{"hidden_size": 384, "norm": "rmsnorm", "max_grad_norm": 1.0}
MLP neurons of a small language model. Each row is named by its layer, matrix (gate and up: input weights; down: output weights) and neuron, and shows model dimensions 256-383. Each number is 128 + 32 x the weight over its row's rms, rounded and kept within 0 to 255. A neuron's up and down rows have the sign that makes its largest values positive.
After each neuron's rows is what it responds to, as a language model described it from the Wikipedia text at the highest values.

L3.gate623 [145 166 120 169 133 136 137 178 156  95 175 150 156 182 174 181 118 131 158  96 115 175  92 138 186 133 118  97 124 142 126 185 175 147 108 176 129 148 145 192 128 123 109 138 116 186 170 160 123 122 112  88 119  94 111 125 113 113 139  87  54 179  89  72 173 132 122  49 159 101  85 109 113 128 138 106 122 130  79 163 120 156 116 105 111 191 160 106 153 185  99 126 117 120  96  79  83  92 118 129 130 130 128 128 140 161 175 126 147 152 203  92 132 125 180 101 123  61 109 156  89 137 135 139 171 116 124 143]
L3.up623 [177 182 107 125 125 169 146 184 124 140 126 154 149 172 123 124  96 109 153 134 131 177  88 131 188  57 154 123 110 101 153 135 158 119 127 146 121  97 127 171 104 113  83 182 104 174 161 129 129 167 141 111 143  74 141 110 104 144 172  73 108 148 142  98 192  48 120  75 148 107 148  98 119 132 161 108 159 127 124 165 139 114 126  76 118 168 151 101 131 153 125 153  70 115  79 107  94 138 145 210 167 151  97 186 171 152 185 130 150 161 171  99 171 135 187  84 153  82 173 127  77 128 107 157 174 174 127 142]
L3.down623 [129 107 117 119 173 129 137  92 131 147 168  84 139 186 175 210 130 142 182 112 108  95 107 149 127 116 136 110 107 157 141 126 173 146 100 169  92 167 126 111 137 178  91 181  71 134 159 138 101 198  96 140 141 133  78 160 154 112 149  49 129 175 136 101 109 143 105 142 161 112  76 101 148 135 115 137 147 141 129  76 136 120 130 109 154  85 152 101 154 159 155 116 106  84 122  60  92 116 106 159 107 125 150 118 114 215 127 133 183 181 172  66  91 108 161 160 131 130 152 100 149 126 150 112 165  98 123 140]
Responds to: Word-initial fragments, esp. there. Opening word-piece of a word split into several tokens, most strongly "re" in "The|re were" and "there" in therefore/thereby, also reg, sub, ad, Cons.

L8.gate844 [161 148 108 147 145 136 118  94 133 106 126  93 102 104 137  92  34 110 152 161  84 159 147 110 119 100 157 146 163 107 103 132 121 179 148 159 109 142 109 155 136  96 136 133 131 153 122  73 152 137 118 131 104 113  83  82 115 154 128 109  64 102  98 201 139 151 101 131  88 171 115 165 136 149 165 157 143 153 152  77 128 139 135 209 121 141 137 145 147 126 135  40 191 158 120 138 173 114  97  97 153  79  87 104 103 109 153 179 100  77 136  83  98 172  90 136 172 136 105 138 159 107 131 125 118 106 150 173]
L8.up844 [158 115 143 131 135 116 157 110  91 104 126 123 101 145 130  51 154 130 169 106  86 133  99 101 191 179 145 107 115 175 136 106 122 123 213 147 148  86  23 101  99 145 136 128 100 175 156 110 126 142 144 121 113  94 137  90  78  80 116 142 119 175  71 161 128 190 174 151  85 139  96 135  92  88 137 170 135 120 143  50  94 124 124 168 133 109 108 105 118 136  89  81 203 122 131 122 129 126 139 149 145 110 110 124  88 106 159 138 105  87 103 158 117  69  95 107 161 132  42 144 116 140 155 163 131 176 148 128]
L8.down844 [ 98 122 140 142 114 168 115 137 102  94 138 158 163 141 128  94 103 122 169 123 110 137 141  62 125  85 130 124 148 136 136 167 107 132  84 113 190 139 123  81 110 154 147 132 167 129 123 101 139  99  98 146 139 122 134 155 150 143 177 101  91 150 107 109 111 163 107 147 155 107 104 100 109 255 117 169  65 155 145  87 119 129  86 104 104 138 179  97 114 137 162 172 106 121 126 100 121 137 103  67 115 106 111 145 165 126 117 145 160 142 163 135 141 177 112 162  96 162 217 111 153 145 126  99 101 132 137 111]
Responds to: Relational word before object. Prepositions, colons and verb endings that link a head word to the noun phrase it takes, such as pioneer of, included, emphasis on, featured.

L7.gate213 [131 102 142  63 134 122 148 140 138 171 120 126 129 148 148 126 150 203  92 155 107 114  93 161 102 174 131 118 119 104  44  78 109 162  32 116 112 148 150 100 145 152 152 206 164  96 134  92 153 118 120 223 184 145 145 133 116 140  72 107 161 111 138 146 134  96 141 160 173 120 100 108 172 155 123 181 149  70 171 159 126 123 153  91 125  88 118  41 127 154 110 105 116  81 169  72  98 134 144 113 167 108 126 103  95  82 109  53 119 152 114 120  75 190 124 167 161 120 145 108 153 137 179 112 106 144  69 114]
L7.up213 [140 166 166  89  94 132 141 152 100 151  65 202 144 143 166 135 119 160 129  93 127 117  95 127 112 128  78 128 132  68 162 124 123 159  87 144 148 129 142 139  70 134 147 105 143 100 117 128  91 118  89 177 121 130 111 148 164 135 146 125 150 105 151  88 144  99 131 151 148 125  99  91 144 134 123  78 131  68 112 176 156 125 155 120 107 112 178  51 121 130 117 145 114 142 145 132 126 147 176 138 126 120 170 154 108 100 134  41  83 169 157 105  96 112 144 107 138 195  79  93 136 101 158 166 124  55  73 111]
L7.down213 [188 166 122 176 177 120 133 130  89 109 182 136 183 129 120 160 143 132 141 167  99  66 101  93 108 168 198  98 101 167  92 136 176 149 136 168 138 115 151  84 129  88 117  95 142 114  98 138 185  99 119 109 146 104 147 132 128 152  74 133 113  56 119 130 138 151 134 107  97 131 154 125 109 255 153 147 126 153 163 100 141 127  87 115 128 122  93 159 119 193 128 115 163 141 127 113  86  92  81 108 106 144 141  93 125  95 198 145 146  96 147 199 193 109 135 146 130 127  96 167  55 148  68 126 108 142 171 133]
Responds to: Name-completing word pieces. Final word pieces that complete proper names or nouns acting as subjects or possessors, such as McQue-en, Naz-is, Kan-u, or Every-one, usually followed by 's, was/were or a comma.

L8.gate245 [110  86 114 111 134 172 149 113 120 144 152 134 134 113 127 132  92  95 104 111 196 117 150 139 107 116 139 104 115 110 186 146 144 180  95 159 132 114 193  92  59 153 205 188 126 149  98  83 117 157 150 143 200 159 187 146 178 149 183 117 148 144 137 152 106 118 137  72 177 140 121 196 125 122  90 110 170 158 130 176 144 153 115  71 142 123 105 148 118 134 123 114 112  82 115 134 221 155 173  77 120 112  75 118 143 171 154 135 173 123 141 108 179 154 116 121 141 202 134 154 117 118 101  96 138  77 101 163]
L8.up245 [119 226 101  96 114 111  87 142 130 153 134 162 143  84 131 151 134  81 145  75 172  97 164 168 142 110 145 168 173 110 142 124 149 196 143 174 151 204 100 133 180 180 188  87 148 103 160 182  77 122 173 182 129 145 135 144 152 170 114  69 155 133 122 119 172 105  91 122 142  84 167 182 107 116 108 166 149  84 187 163 141 138 132 134 121 136 108 160  95 154 126  91 138  74 170 141 124  96 149 149 119  90 104 186 135 130  96 162 102 128 132 130 129 109 167 130 153 186 120 113 180 114 137 178 107 153 121 181]
L8.down245 [150  97 101  99 135 188 126 121 154 113 154 149 152 112 156 174 128 109 133 154 150 120 122 150  83 106 108 118 115 134 123 130 123 174 186 161 174 142 153 104 196 143 134 111 145  90 123 116 154  40  73 132 113 184 103 104 129 132 171 120 126 148 120 125  88 151 138 136 188 111 162 116 150 152 104 146 144 137 119 123  86  65 126 151 130 121  62 163 110 131 112 101 116  70 144 103  70 146  95  91 118 110 110 110 124 120 126 191 122 152 156 107 130 168  96 153 104 138 165 154 130 178 145  98  84 135 218 170]
Responds to: Surname-ending word pieces. Final word piece that completes a multi-token proper name, usually a surname, such as Fasan-o, Gwathm-ey, Gib-son, often before "(", ",", "was" or "'s".

L7.gate539 [120 152  89 149 118  86  68 121  92  94 170 137 119 151 120 135  72 167 129 117 137  90  80 134  96 132 179 132 138 149  88  74 131  83 175 116 172 108 238 121  95 159 124 162 154 117 176 125 189 115 176  62 181 172 165 134 138 113 134 170 103  98 155 112  75  94  76 149 159 166 165 193 106 131 149 109 120 204 136 118  74 174 166 120 171 113 145 156 142 123 156 111 145 126 172 141 143 160 145 103 104 151 104 111 113 156 155 154 152 134  99 167 142 131 144 131 127  85 104 176  92 162 141 132 161 135 107  99]
L7.up539 [109 161  69 138  73  77 102 155 145 109  71 135 126 146 147 145 139 129  96 131 135 148  76 118 114 179  95 133 137 163 146 110 158 115 188 170  97 168 141 132  71 128 150  73 141 134 152 129 154  79 162 130 143  92 108 123 116 119 176  76 112 137 142 129 175 116  93 112 169 118 191 103 155 109 117 128 115 137 177 155 115  99 120 138 137 197  94  70 162 125 156 133  96  96 156 137 134  79 133 147 168  67  82 112 154 143  92  98  93  99 161 124 127 118  54 153 167 155 112 125 159 153 119 122  90 145 175 112]
L7.down539 [102 154 167 138  88  99 143 117 129 148 128 128 121  64  92  72 148 130 175  67 124 122 132 156 194  80 128 185 170 139  92 155 107  71 169  65 149  79  91 156 157  68 159 140 163 183 109 153 110 128 101 133 102 182 188 131 129 121 162 142 115 130 124  73 142 116  91 112  79 189 121  97 113 221 100 165 140 120  32 107 114 132 131 139 103  84 133 121 124 172  96 165 162  93 120 116 106 140 122  89 144  82 166 111  93 120 124 152 150  95 185 181 136 133 108 126 111 151 108 130 115 127 111 104 129 122 156 138]
Responds to: Word-ending completions. Final pieces that finish a word split into tokens, mostly "ain/ains/aining" after "cont", plus -ing, -ated, "of" after species/portion, "as" after such/as well, and accented letters in foreign names.